config.yaml
vocab_size: 6620
attn_scale: 0.177
beta1: 0.95
lr_head: 0.00629
max_grad_norm: 0.5
warmup_steps: 200
decay_fraction: 0.935
final_lr_fraction: 0.0
max_seq_len: 256
train_tokens: 288500000
MLP neurons of a small language model. Each row is named by its layer, matrix (up: input weights) and neuron, and shows model dimensions 0-191. Each number is 128 + 24 x the weight over its row's rms, rounded and kept within 0 to 255. Numbers have three digits each.
After each neuron's rows, "fires after" lists the tokens most often just before its 100 highest values on Wikipedia text that the model never trained on.

L17.up670:151092154171104115164129165136169143126132136171100127134087150108139108135136049120133133112160126150144102148183158165125142143090084096125146079135136130115122134136127153097159111144117103134150161181112116146138115121118131127150178147136092133100096094121139181129124115081086041111099118144131120144134141144156134114082128153156127157121109129151141147137159152137124114092124099112107145105131111137156087122088139150163142149156143147148116083095125127093103128144126118137152121105118127142111113121117108149122101146141150120144126121145127090147097094114144107166
fires after: "9", "8", "0", "1"

L3.up31:179114148133156112107112113136085130122105109139063172114139114085138112135092101141201108162109137152138096105134117117128172184094090127109125117111129139151147179142173129153137077137144151087125154105144113182116102127125117163117138148116123145187168149131101112136135147093122134137160142167106142113142141115130153143132144086164107140117096122108177146107135096120125106150149122127139136116115138087144138138111108130126116112128116130180119121146132110132094145063101083154089097145129128129137146124143135129136111107151159118113151090175127133141118121109105133151
fires after: "P", "2", "0", "3", " Al", "7"

L13.up551:103106135145122121142095114093124151113098149147109093128159137128121138111128135101075171134119123124144116118067120139139163122108157153131137112158096151171139126158123135136139126139150082120090101165136115110147106114156150110183161133146136090146129163074117109128128119122093120141159104158111067093054127133110153168095124116119110108110073125142113111152165155138173121114119102128124123185136166127139142140123112154085134112156123153127161109161116135106107128115109133113157074161144124154113121133107117128166132111125152134127107163148135099123169067141126127143
fires after: " the", " of", " The", "The", " ", " all"

L6.up766:133152152122094149044125096095073101147133133070155118150137131142115161150139093117104100144162108124105135137104083121123155129134116145175116127151116116102154126140179102104128160131123146102140106135146105124115112147130159138147092123124155128132136099173146120136131150118129086153139111147122113131116138131138157163139104177159159113176125155123147108179153125130153144118090097135109105112168119146090133111077160150088113108122146106137084118160111184148113139125081108137115144147115145143112142110137108138118122068118144152102160111179120121110099115119133156128
fires after: " L", "l", " P", " R", " l", "th"

L11.up113:119106101119127106121145101087106094119159164100123116140107176160145131113124118137114113088111214095128084128168115130116072114158060159161148112139144098097161122093101126084161123115142140142134153151155119102127156139108119141073142136093110119138149112135131132090127112150108183120110090159151109151164099160085142120143121119162134207164162119140119135131152139116136150125099119116117146129125091144124143131133144083122156113123154178138134130113156179132116096150121122140108110123104108116105107093144119145116127106137122132121136104134117144120102102140125109137
fires after: "1", "2", "3", " H", "H", " "

L21.up168:090148140187148144160135160171124136074126100101134119175094096110120133132111128101136119101124130144137141136187160163077094112145094136140121110130128095173122182093141105101113123108089179138112102147110157094105104099096138098141141153106183153123118147113124092157171120109123108132124120184120170129109147162132127124109095150117145089100169176113113116101104093131156142121127122143130108108094159138142110169123168126140122154162119146136105105131123132131162140147123119097128148111098168127124133136121127113128086116120169112131152113133109146136116139138137099091
fires after: " ", "–", "1"

L16.up333:169107112132085080054086093138139134115127136109069140082129139112152102120188119106143144119153106147121156125134129116131111157137163136126119150104138128122158152172168147128133120145110101167120130158116119104134173140098151103110154118186129124143134116124167124121122110114116105150081116120139126126123163119136136164146138145048150072139093162130096144153096142114180135134144134129140115180145121159114148122122106114112145151143129136141124085149108127104136096134144136085139131137165118141114150076123119127155075106117156129111164123099124159130136108140141148113
fires after: "|", "2", ")", " j", " and"

L8.up741:115083136118122139089175163138108127155071167130137134170164104111138139123152124130098086150154092109115107105140137143122161082140141126092095105121172097128112132188117128139144145150127144130111145130118088111163090126074136129117124097125106157150147163096127133136112122147144110133144107137124129106140124146122099109174091105129142141135169084082157163144152123086187138159091123135120115118137092143168083099126121136113122133141101174147103137153146130137149076129069140152128147137112138136123124172141110161141112108147131142166133137144154093107111132140158125102
fires after: "5", "9", " Bow", "7", "3"

L17.up608:115121121177137145137130112138145117100133146127087115168137108128144155108142125146140164087144103127107073140148119113127097143117125163111128150131103108143113125172137122089162091096148107096088183124199117100171173123124130174131122138159139109156090103134136133111118088107157134135120136114152148170112137110117121143114138082122120106105099129103127152162132100109114118138109131128163154129114134109155123156153118139125142084170102125130070150150190091117133130156126140087127161145096101132148131087141167138140123118115138137074127162145128124145105080182133119110
fires after: " ", "1", "|"

L3.up87:142110135123110098109087139114158104158129133084139092135115182153125100107141147136123142127159136070110083100088115096110102088159115123105123142111128147110106121128145184132164170200155149167119101175125127129127147126169177150140108149156125098148100185103114143120134147111160100159150138135103103090113131124115141138147080123113112090132117131160121102143150134109141118087131139150125117091134138125129149146123141118151086123147133122124182148165119172128135139131120112107105125112134111113120151143120104089113140143183167152149132116152133087138082113131104105155
fires after: "\n", ".\n", ".", ".\n\n", " |\n"

L16.up724:143155124146133137092117112112123101096165135133135066138108148131129154081118073136158107126102144136137076171159121147106119155141129123158146076171132162121139145080136159162112163143145124140203114142139138096142104104150097124121161138136115128141108099148151116120146103115106143134126126137110136143095173100123120134126141181165106150115114132139095121178105133119139110139109155129090147131115104135167158131136166103128109080163125158117090103118132111135161146091079138169172143144125151123122100159127129127152122134150127129153104116135130070099121105169100151116
fires after: " ", " (", "1"

L6.up602:141127127108119120110109106093088124113152109139136102079141099141130151147131143149120123117148113094140111142150106161135124101109129091159128170097185155119127111095144125139099132114122164124160158133119127114119175142087143115162101131118098105128126126125165102176115136104138134187132129121141105135090137142141153145103121141129149169110167145154168083158125161171153132130100097152152103113114071132141107137106117121097118176161129120116123159168186124097120111110149121124166106158189163121126148125107102134150153081086126124101101116169094100103107141113147114128
fires after: " l", "l", "el", "ol", " ", " L"

L6.up396:112158138120128118138110147105110110106129102148155119151145173121119135142126129165125098098152121160094145154177127154091134082154160140152113166124123125187128128086092125091097120130126121130146132141122123128087156152109141160139152157106128073108129191140122129103109143122099065109145126128105110152114115107163141142126114125144166145131106118142128160172128139133106126103166131123115128134140153153118084113155113137154092176157113084121122117100101143136151142125086157114147169113198113126133078144083146177096122096116123104152154140092146095109118119156132124129
fires after: " L", " the", " l", " Ch", " /"

L4.up497:156106110166164156153143143070126076148115152104139119091111151140138158179121115133135098133089155133114093158118149122120138165108142109168168125110113124092131154152105139113125133156179111171123142119114113096124136117149127147110131138127163115148132112115108127108113114166143129126111135084140151103107160128147129130126146107101122164135164119138110142139103120093129114124063085157107138135162197143087113185119161126150125154095130136124093102113114122134135166059101139136157124105109131165085123139170149107114095095129130129109109129162095148116157126113131165129
fires after: " T", " K", " t", "T", " Met", " Z"

L6.up265:124154155169127083067117118077149137082108114132110086150160142130112135138147122135129120083127169120197150128107134125067087105127135144117084147130121090123131159155165077112109104121117116166114164144107116150100095142130196102163147162139134128117142130072120110112132139157124155106141141139124173138131111193109116130114122110109125137107125147135146120122127112143094128107102101149138117158107126117135087160127155146117138152127165156135123131154157135132129103101142140169144127083141137159123121091131121129135104123122138090123132112167156160115180116092148144136
fires after: "S", " s", " W", "H", " S", "s"

L17.up389:111133133135129144116122109125141141100140156159101152098127118168138098104080123136126156113130122147071134140112153169110148115159120105138078139058136168146113128114120131162144170141111140140158142173171112121113155125101092117150178093140115139124112169147169127118085139156140114130131171130131113107129116112144109117123137160099096114074123154144107139165069077121154130130109099112112122113150108149127126127148147144114113121101122095118141124144123098137088173123173115157125088111142131121117121117156115112106122081108144136176128191119112139165153115171121088154
fires after: " ", " (", "+", ",", "1"

L20.up513:146097135154197163126124108096136129139153109154097128135106122160098126120127128148127119133122137087138094117109176132110155105102088108132144104127123124138137130122124111129133140175159101114140161158137150166102111150179144133115121117119156133135124132146129039091125137114113105087177132127121106136101121121127084131141136142128114128120172117124156178126103124156118131170097107144096140132156096130157129106108160166142124140126135170190117066142121129146133091141175142109095119126150091105105155136105096130126125148120158118098153144141156096137073130099081101128
fires after: " ", ",", "9", "8", "2"

L8.up91:093112179133119132141129118083054143146128121107155119131122103114146120145143129134130133148145149129135102138142098094056133113139079100129134126132170140119114151168110156102123131106102110122119161128133121150139069127111122079105126105128130132121163162129126114136145083109082125124155176163126125129103100131159136178087152140100111149166133127133140127138134112184166096136115133121144105132145131116119146126109142141163137110130134128141165090151154137104141152134097145175145139112121161140162066107170154124081186112149146127088136120136153144132090130133131082101
fires after: "1", "5", "3", "6", "4"

L16.up261:179097135180089046122121123130125108106141140177154095135137128125095130117152118111119139122124122151110111173121147133138143094136145131145121123116104150127106157088100117101091106163135113100111140140186146182141144098130123164142096162083136138100128085137118143117124139134150143086153128096112112114103105117112135156121115107138060134091171122108169102108148102133147121148157173131140112138102088144153158141138159161128146105128119095131122110147149128152116120129134080169103168126119096150164159162123138161124123108152130120186158124123142122149146114115109148131
fires after: "1", "0", "2", "9", "8", "3"

L5.up246:110118183128179133142155139102135130123112111135138121100158110127115138113129124102142108108124118078104142100155129141127123135103160075144102143092144146181121134150122155125141104113103095139123104161171149092132112067178127134157115135119159094118138169126155081104154109149085131055113094142169123161106158152185171156129137111069125135138135099145118131104121149120109127133144139092125119143136063121121119108131136107141148141120182118164151121115115140144136121139105143123125159146141136149101159139130127149131129157073130121163093138112128147139109126163161145161
fires after: " O", " U", "A", "Ar", " B", " A"

L8.up344:119099141168086140182134087113145124127147096117114095069123115106173125125147138132147150123156116131153120129164116149084110160135117113126095142137123125145130129119076102123144125110116123120118115120149165095140113117129116132112155098117090146130135148134169111132139127084075086117094132141125141159128087155114119109142092124111107149152171127148158114170149161138158153157104096127124151125106055132125090175117115089145121135142129166123157097128124170139146150168108096141180126131160148102132101113147125138104130131116109154089170114170091165150108145089118154113
fires after: " L", " Bl", " End", " end", " l"

L5.up639:103114133168114130149157141074111143074140132138123131129145117139100097160133108094128118129118145161140116169171131066088128111177074157148140115134177087140137133148121162105111159147114139153110099141133143135085127098115125145135153112119123115129171095137133122134104107165104139098119103141121114146102109149120140162109095145180114162162126121149117113153147128068157164128117124129153146133174134087085135158115135129137152092115122147165165178119175094112122091143143121104133124135118107127095121136125154101098179150128136126082132106108102146141102130107161108125
fires after: " ", "0", " H", "2", "5", "1"

L13.up190:196119127120113048155134120139116139108084121106121142124139107132139117100145164092084118088117100103147146132107173153156133095137127121175143155088103133140101150110105130125128168136129169107113148130067105104160124124116087134130131166138148129105077109129085171173125139131134099147119164108136068104104143091108147106122115169124143130098160123082141122159096146126136108146134143114141187122119097159147155113134129127105147117116111183138156112151139119147160130158104099129179132144161109130110164119103119134148126132130137136118125141148106125119124141152125135091
fires after: "2", "0", " president", " Republic"

L15.up729:150151109160143065095106134107121121145201136137136139146096097079156096088101162102126118148127146145157118150095113120140121109180106128132146118116120087174132117163143150111136082122127126153146144147110115105143103130110129128106107159121107089108133100073155144096102132129132102145100170116171121179161136112150159114143127163106093120111090147151129132099135140112083118108156153124115117154156092114140116139132165096142149112129128152145136118106127133176097130133078176104176130143146134138135148119103124137177128136129138114116142143141116160143074127128148103092
fires after: "2", "-"

L13.up401:110114066133122131133161152143139155149153099130131141119147093121170099111136115134133136110149086079158162160130121119126106147115135095130153112143112116106148149129185147133140118184140137166159086174107112103132100095150137156136164152160150132099109143168130142089115098132132127156139110093130119129088169134129095153118105117115109140133112091127120144115172135154137122073104112141144084157110115109137092078157136127080110152154101156108129143132110103143167114143153097133190121106159116131120109140120114154107102128117156078171164149102129116117084141125146115118
fires after: "1", " and"

L11.up661:146104142141139105117122123127133156130127107125138130096139168083103098155125079128143139097092126106131154111139102128126146122161148125118148148102143113089159139116112145142109117139096148144088141151148150148118108102138153119144144115157162105160091112138128186043105133142114087149116114149146125176105090119124149118118150125111114136164134094099159106153102092109135123133132148106110115117154162075153118131132151145132107108116185136110146138133129129111114130112085101130183126133188103090149099108118105165137144154147169201146115171144075141138132115126134119132
fires after: "3", "1", "0", "2", "7"

L4.up357:108120140138108102085143128091155138082134128132136197139126106103118131162126142160155122133114161148100149139177114118102183135132103147125153135094116135103079157161153164169135172124115101152128127125118072112130152108154154143125136152134118108076131077158129101133098111148148101141124113128130119121101164130132120104146144124176122114132134142105140159113133109104157117079116152128120087176127169146155137102113163147125103159085125117149144115151164145164108136077134114106131097132147127139116131150093119135145126112165106099090144089144129092122152137112163078156
fires after: " K", "K", "/", "-K", " T"

L5.up529:151114115096157120104168115127094124102126153118130099139134155158132124130117121135144129162112105079140133107109088099187152125085110146121109178134128124128127138130084161168143123142123120159136110115149143168155149132142120156110125157139151140143143161159098111083147128160100137088157111136113129123141130112130124157127131138120098100088179114147109141140185105124090142111137144160152137150146094149076092124119167096144099096101135128113171060100127098168108148160146122135120126106143157144101130097172106133135104139146129140145104128121106121127203141117150080110
fires after: ".", "==", ".\n\n"

L17.up702:136138164135123123146111102111152106097133123146106128094120128123118108125144169099100170154140153108143145161138133126108118123096146104172151108139130135157134121111138111121166154088132144156097168111117140146085123084099138133163150160113131094148147054138128135125172138161151098105143135106106080115095117135142129112159183125126117140131102123170136129143168109133147113158090098128074130111199137101149125104131106110132142143124121132104095125131149132159132122155120176108107094155182065156120162105143104113156098108170127103123136122112154150126116128078122106126
fires after: " ", "2", "1", "3", "8", "5"

L15.up40:114169101103104100122092109115137134142110157116129124130126160160135164123142136169130124146123141151162129131122131091137139099101126110109125133100136110136145116119175139149127139116141156124106137124095116146175107127134144106150184093139126118126118104146151114152155157116121119157144111123122087082109094177101139099148140149120086114123087132094098128152143122148114115137117130150089124103122142109148110115135133164126079164116134124159108159153175155120136103152087160122135085073122080099132157143119146128215099134162178120151100116086121139101117134134203129122
fires after: " ", "0", "1"

L8.up364:118109163148111104092093147148106124118107144167119120124128107152134114130131111129121112049100129151113143079138112155153148118111129109159110131133107118097113110126141067104101132090106114128144143105134153131095173132118133176182132159134118095141122138180124111087141126116142102131149135142107107110079111162118171117105131135115106092127101118113170147159121110135126121103167115205146126151106159140104130125123139096165148130126140164147108178126147146172129117085104105130143141110180136141107128166147142185145107115131111108106130108155100169124131159120134092122
fires after: " N", "S", " S", "in"

L3.up49:092083126175120140146062110101134115125103161181089126135134122116155101188160127121134102129109113129172119122109151091128145117144152130134117133127128092149120128144151122172067159131097134130132124111078125095132190179136148164153145163133165144131084091114129101074128123124086140083106134162121118157098120118134121118118163143128126138136083110158116167130147112131151137118106092114135130142149087116122114139144164108089137161129131142135139105136149105138160122160138103122124114132128133097156142166120115111135160097155114136125109128153116070172123103147111140104
fires after: " |", " f", " (", "G", " UTC", " c"

L13.up5:133127081131105168150113117122163177131144126159143121106125126151129084134152129097134143128116138124144111090127132131146142187114188112184155123129184083152128156104124120122098130105173135108140124121144122136142133108142124128159142124098110115147096145130113121088122156112071115110196099126144154087145079111105181127108120149128115095154127111116141151148137099115144166081127106109122091106088143118124100117122125109151137094145124069164091137149095142158113143138170109133111120148135120166130143140143107124139131120114097130171150189119125148166130147128118130161
fires after: " ", "+", "3"

L21.up439:104093164104068135130116125130137088074159135138126101159144088113128125149137105103153093129100153132092130129130163175107159120138142121101110137093123100127126147112123135122081146110162187148155134157121155136127160124123160144166101104061148129128107113113125107147108110142113109157111131115163105108138089108095150120138106174123135139127112139129098159155148116105180141111104137154135143097123145088089116120142157115129125114169148159153083122097132134121098140148127167140126125176139141102085148134137154112169186116122098105134156168111136161096147117146114125101
fires after: " ", "2", "1", "–", "3"

L8.up628:162134137131104161133096127096146135118144136130138091147106183137107113144151137149115147118091114116108144115152119117156117110114137157162115088097128083179159151154111156117078143106131138146123123132094135085171137092117136167132123127109156115137133171078139129131128085133114140109108095119146085147114117133147067091129128140102112107128093102111141109171132113111139081132142132131092112134145127158126155108160159101150107166120149135107128131154114174169124121157094171164133147169159155122140133158134156152140130083104146081109109166106152164117161103105149140096
fires after: "9", "3", "5", " ", " a"

L3.up58:121079119126138114137122102140122104129159153119150084129147137127114133123133138146168159084074125101107103131165141129131132116126093114128100148119156097113153105095125183141122135118142111127118098125128130127118131158102133112137139122168114096133099198172096140103121117140095130139115151169116097081160105121134120129073150166110126128128131163131103154193121100133174138122143122143144139085158101105107130090121145093139156160111166124099180150139133127152099122122161105158092171141145117111126156119150104149123155158120165126168092128092117126149151133120136061117
fires after: ".", ","

L6.up648:094096140166086117134150126097130154114111087119109124106163125096125152130147119076145130122135128139189129105156139134093060145144102132120092172111162140148113141116138128117092154141157107142103142132171150112170117140144152149103128122119105127116109135080158114166118150091084122114106129133132085145124107103137052147155121144118142141157123112160140138111145165122145163108095148138100124079101120126146104139121126156126116110150129142093162112130090166145140109170138131128127156142110116155172158141049172121124137108121142154115157125120108125088122131123157143118
fires after: " Bl", " bl", " Bh", "bl", "h"

L17.up602:176091134107134140133128186129100136170113097159088162116136171107151088141116083141172116147117131151115104138146115133112093137138131119144125098147161139095114133133157162117152087168116138121107137103122107057110094128099108133112155107124098152126089121122154148138134122127124143127126122129146126182133106118139140133173094170185130110135128091105131129143151104104119108151158182089116126126108130138156118135126091149115115147134094160090112112098092139150108124135071106116141129133097108092139127130107167155115142102116160166161149141143135098066144159106120109115
fires after: "0", "5", "8", "″N", "2", "3"

L4.up270:131107119167082093133100130110142125057139081133167108142166156122122137102142123111116122099076173139144150189173137163103105100138158140127134129129141090147132165126168124119154154139113137194109145135083104147149118092143115151160146173130117140126138113094161113133164092102106128086134152137110130097150119149094144181143157114113111146154077103134114132138149127102130153125127146135120143158136131107132147142123138126160095131168132126093139094103167115129133157094073120112141106171105112117140108153165100105118139135137137118119127105094125136110099129115123165120
fires after: " v", " S", " (", " s", " V"

L20.up254:185144146183139099151103109134082127168119091124162127117135176148129109128105110123060102125132113167139135149136133114114127093185111108138064104123101149140090126156115094130145103127148148118157095153135143169140068112121116151122150111142085135132123139134133102113103121138120144161120144116125151119065145127154165141112119105116124157123131124130146104139109167108104082149139175142111102120129127099159156131143120148126128164162110135101173113109114124157125172151123123156119126084074125102124147133139079128134122114166111100121149111107131118125101134138158104085
fires after: " ", "1", "0", "9", "6"

L3.up512:136116130159099109144098112110146081087155115125139150132119117121119130120143151129145131070073107174178111152152113113092095117144117126088101131152127066115131144151110139143105122123126161114106126168142118100136099097138174119127196154134106154116106096109124131145132096136130136148122131126142106089103145173110128099143171148134111147131121157135069115131122128099153078093131170103144125088132138140160132101137145082129149135147132138190132128124159161178123124086121133128157128115151130163103119126150117132101079102133124130169119145159167134137179107128136138130
fires after: " (", " \"", "-", " m", "/", " s"

L20.up759:118110128128142149111137142135178142088177089114075075070166121098136078137092146127078117122114172130122101117152119172128109122124118118125166079153160087141121119169117154166099153159116160129123169154194122141115097077168113101111157131138107115139103149106143101132145074133139167127123087120116114152087174102129144164141110097156104135139127112143129099101128129131114151107100121128116120112153111125103112113119124097142154135166112144146131103119149153106168123119124139151127123135125131128113092146130125117134133127155130174137120102115153072125114155147120146131
fires after: "1", "2", " ", "5", "3", "6"

L15.up536:146099145154099077101132122141089152120112092136103114135139150114130080147144169143097121128110143122145130123189154166123146150113109112131116093138125144201177150125124121112119096128157138135150155143166124174132153126124132143151114117078074128086118101182114179130122130140141131126126128066165156160115146126107105153141093134146139129090170145156116147117106083140127161133112158123126121165141102160118117107163157112108111128119115110098120138134130102111128079116142127158144142129144100131121131104084084153097135151112177101165107163130164140116149127106136121125
fires after: " ", "0", "9"

L16.up561:160140130139098099146116122135134156142111167084135096145101140118096171159111067097166109079124117138143124113141096124134142136152156144111131155152132131168145092143130115148139096087116152117124161149136167123161130138181144157094135177136145101127082121114142100118097146171084151136131111100144140144100089132158168139136119137138107106115156139164130168098127134089120108136111117133121106147128095150118170124117173135104116090125113099122103074125133104094193095148147143077158124099113112127146160183092128123129130126138117115143125108143107120092133131151105119112
fires after: " ", "-", "\n", "|"

L8.up281:117130154144119099160119087100207148130176127124085108105102106133149121129111089142104137105131095138127135144171090130114100073094143135129106143131134149135161093081101114130075125114116122152095151138136135110128152140132136117145136171134122121125090114149156090110114108152114127139115131148081110127112141105149165147103152147083134080184162157115137134100103118149117116117144123113136157081148156130142058110135159127121137141155119169122112152134126154127126145140158123139118136111139114115147109150106123087141201117127135108121104144139136119143180094142120189129
fires after: " ", " c", " ("

L15.up568:151112123087124114115090182129073121064138155125113128149116135123173121171132150127133175108128126116138134150188143149111123139081126118099132152132130087140111168124144155120138146130117159092136133107125126110121138130119103169156144115117122117128136139145104083136125073134113118147093121131159135153129190102133164150146127141116068123110086109134141127144128088136079136113115105144096164114118167101107144128125110122149114174141101166113107124115119179132087115101142155098122117154091156147117176101140076129102121116090159095125124138102095136118157122135141147099
fires after: "1", " $", " ", "2", "3", " S"

L6.up53:152133064166101117156094079132141110099126144113103135145155120140149166161091107145129155137111118116192110131166156124134102124111137098141135126087127087150153124104133113112131082156120136075118121185124130172056081122134110130143171134084104135134188144140158121125124109142153101162127135133128121090101143118165128136127121146153119113160106150124136138184123131129163113110146086123131147104109131141147119115120094137133090151148098085136148154134146147153103155153098161121130140136105142152134112144125125156161145115083129098106136179116094113112138134141150118136
fires after: " L", " El", " s", " def", "L", " l"

L16.up49:165125087174157140130117152120131124147092102148138141169122112104140131117125139109107155177128122130157120146119118104114143107147158149084136122098119142132112119128137141112183123125090059113128170143136122106188111076099085112151078137137118127120100146149100108116104103159104096104157111135156130131113085183136147140117152116129115123121161136118119152147120114140110166106103150134135131175133085129128140129119110124142139120134125119094114121171154165119108105147169138159125134131163133155111135081111130123164130098171144111121154070115117136129097045164131126146
fires after: "9", "7", "0", "1", "8"

L13.up165:144170146132110132129139115142083193129173140102125106120148134113101116115166136093103155112142116190116147158138161157128152120102091126181139134094137133132147103124172129098121129098095190161127159151131093104109124108148149170129126111148124100155075105111107136111126141186101100160137159105122099128098105153126131086122125153097120113116169166130135108103107124105147137125118126142129127183133115123105121122111104176126099125097114134099132150159145137116148120126142115117176142120112103094067160141093123138112174145092113119114121149104102122133140115144129143170
fires after: "2", " "

L5.up703:122111091143108080117145157082115143091181098119111139133161138169133117131143155114153143124185135105149113142134120136087131109131106144135141123118158140122118153117110112121086102100150137152106109155153152132154118099145179125131099120149091127104161095088147135100156121130130119092158119116119143134133090119168129102072108153164124131155106118139101135163144183115133089080102112161095139102105141165131158126088131107152129121140100134100171151166138113114148149140128162103149165119142131143096105136085116134127130101159154121089156125078109077122119115162127135097
fires after: "l", "bl", "h", "H", " bl"

L20.up362:143106127079143167092088114130094151099180104118160144145096094135140105189112183152089099110129138157158167125120116122123183149091149122128173108144119123163151104126126119124145109167124123092167117145176118117131185117150117130097129111144118139115099135121094115109114135125064102149153138112117167121106106144126085130119144121147131084107143136111119165079138146129118112113118127168129146142128146110171128136129119191120125166178159138131154140156157139106115131131140085122117138135116140138096120132115127131147152136156107160142083091117165131112098140136123112116
fires after: " ", ","

L11.up450:132159197101114118143129143151101131104131116162133117141108120075135106127137129103139123110126105133137117127109115160117185117101124110120081115137110103146129134116118175089149105126113143165115120140128124140137133138174157164119137117142106085106085098159147166101098125160089126166050135141149077136125136175152118101130153119125110141135126134142121160150178131098150104108089153071145139131135108103112112106141120077121122128084126115149162147126107117110146142159084125165137151121155116105129147072097145122148148183142151119139152127113127127139104158168138153140
fires after: "2", "-", "0", " under", "un"

L6.up110:085120126151088126118120120083160160149135125144143131119150128110162086154149149132165148081141133149146095118172132140175123116158083125101165135159089092111102109130127160099142060106158159159148152136103090142140141131091144141105099169114113097158056161130143120111114124114103096132109094117108123102168132127147159114148117128124133124139134131128147130095123123139127146159150166088114116123106149173149100127129146112096087130153118092124145106147083174154112126102139131129160103135141138134088158105112106125161075108121108122156119114157147137114118104139141125164
fires after: " (", "-", " \"", " of"

L5.up364:121144145127102106132109116126147107130139172147138126078156111110138100133124150132122116160100114092118088162056098107156154123141134101147131142115131107113111116134148109165132128137136116154121119133120149151103156141157145190131160156127140160098110149133118113087106150100113133115100111093115114131127119102137143085153130144140154138094155141132172160169120130106120110126097150166103100105106102106120142193145140139172132136127164148116106129134110080163146085136148086091105106145155114121074144107081134102185107137145169135132189114149132103124145164136129100140
fires after: " $", ".", ".\n\n", " ", " Pl", " comb"

L3.up307:177146136144151127119108116090075108147142125090134151120126089104138134129140138107131102126120121083081142142177130135117130145130088164107144140149097075128117141115119148096117120131144126156144153135102126146114115122122171164139138146123153133113106109146157108104129115121164170133122116115106135098092151125126121115131112139114124151107139091108105097157147148110122101125161148143067174157106114125155130094121113152162150188148133121141135138120147145125169167024108138142152125124116114155131148134097120179183175101131149124087122123141111138128137114188117142139
fires after: " K", "K", " G", "-K", " X", " Z"

L5.up599:111115131118129129116107120091169133141117168130150166131129069141157109104132174125086150111097088133090163088175129153094090151094150139127138087137125104123106126125099120119178170121126106100145137154153130098166149161132170120170141129167112129105150127157105090129129151128117098131109147126094046146101138131160128105125134113088114106136133163145161144115130094121120119142113137157117110119186138136169117113088135092116158124119094139147116160160177124137137063153099120124165110118109146138135158125094128152143138118139140105116163118128158123137124156129134124119
fires after: " ", "–", "S", "0", "2"

L5.up434:142104128120141157075101128154127142087106145144125162133166139125115127122153141138119143150084109160109157165125138119131119157145133150121125109117167118119104126149123116152109151159076132172129107118111124122160139121108134093178132144083118117150110098108127093130106099146064144097105081127178116141144123152099119112089112142140117136163120102074126101137151093149140147101105150153180121142142137161146156164134167079129104148139078142142159104104125157114101093154149163167161122138107123173179164121117133124133160110127112118140143137139114101105104129146162141086
fires after: " f", " F", " th", "G", " C", " c"

L5.up235:112103143065158124157129153107148166164141165125135111115128110143127118127092094086122109103061131136110142151139145159118156112130092085128148104131124159173125150171131109090122115094151130146119135142147150117115138182126154090144168108166133148166145143142124129084091107109128153098112135095173176107082088152148161119146113135104097092108108133126107072129150160122148132133140143114101118124113116136138111100110162134126175171140114154135139117142113103116064107111109158147108126130178160132123128128136130150115142150119139120130144095066128154130141121129143111132
fires after: " (", "A", " A", " N", " or", "-"

L20.up532:158087146134107116151139153167117153097146096138133113117152095137107155144122138118126111093112120173114115091139151152116143124123150111126141113153118139155096133129122104126144106158079129100156133104101176140187127107159149117123135100169125118138123125107087062107142080158053124155105111130085125128083118126147115135117086130123114104090150157168142111135142133150172140118105106125153131119164142134156161138141121131134101143111141144115101144110141129124082073146086170129175135084116109147169116154099152145154142120118114114148137161119130124175116139124169092135
fires after: " "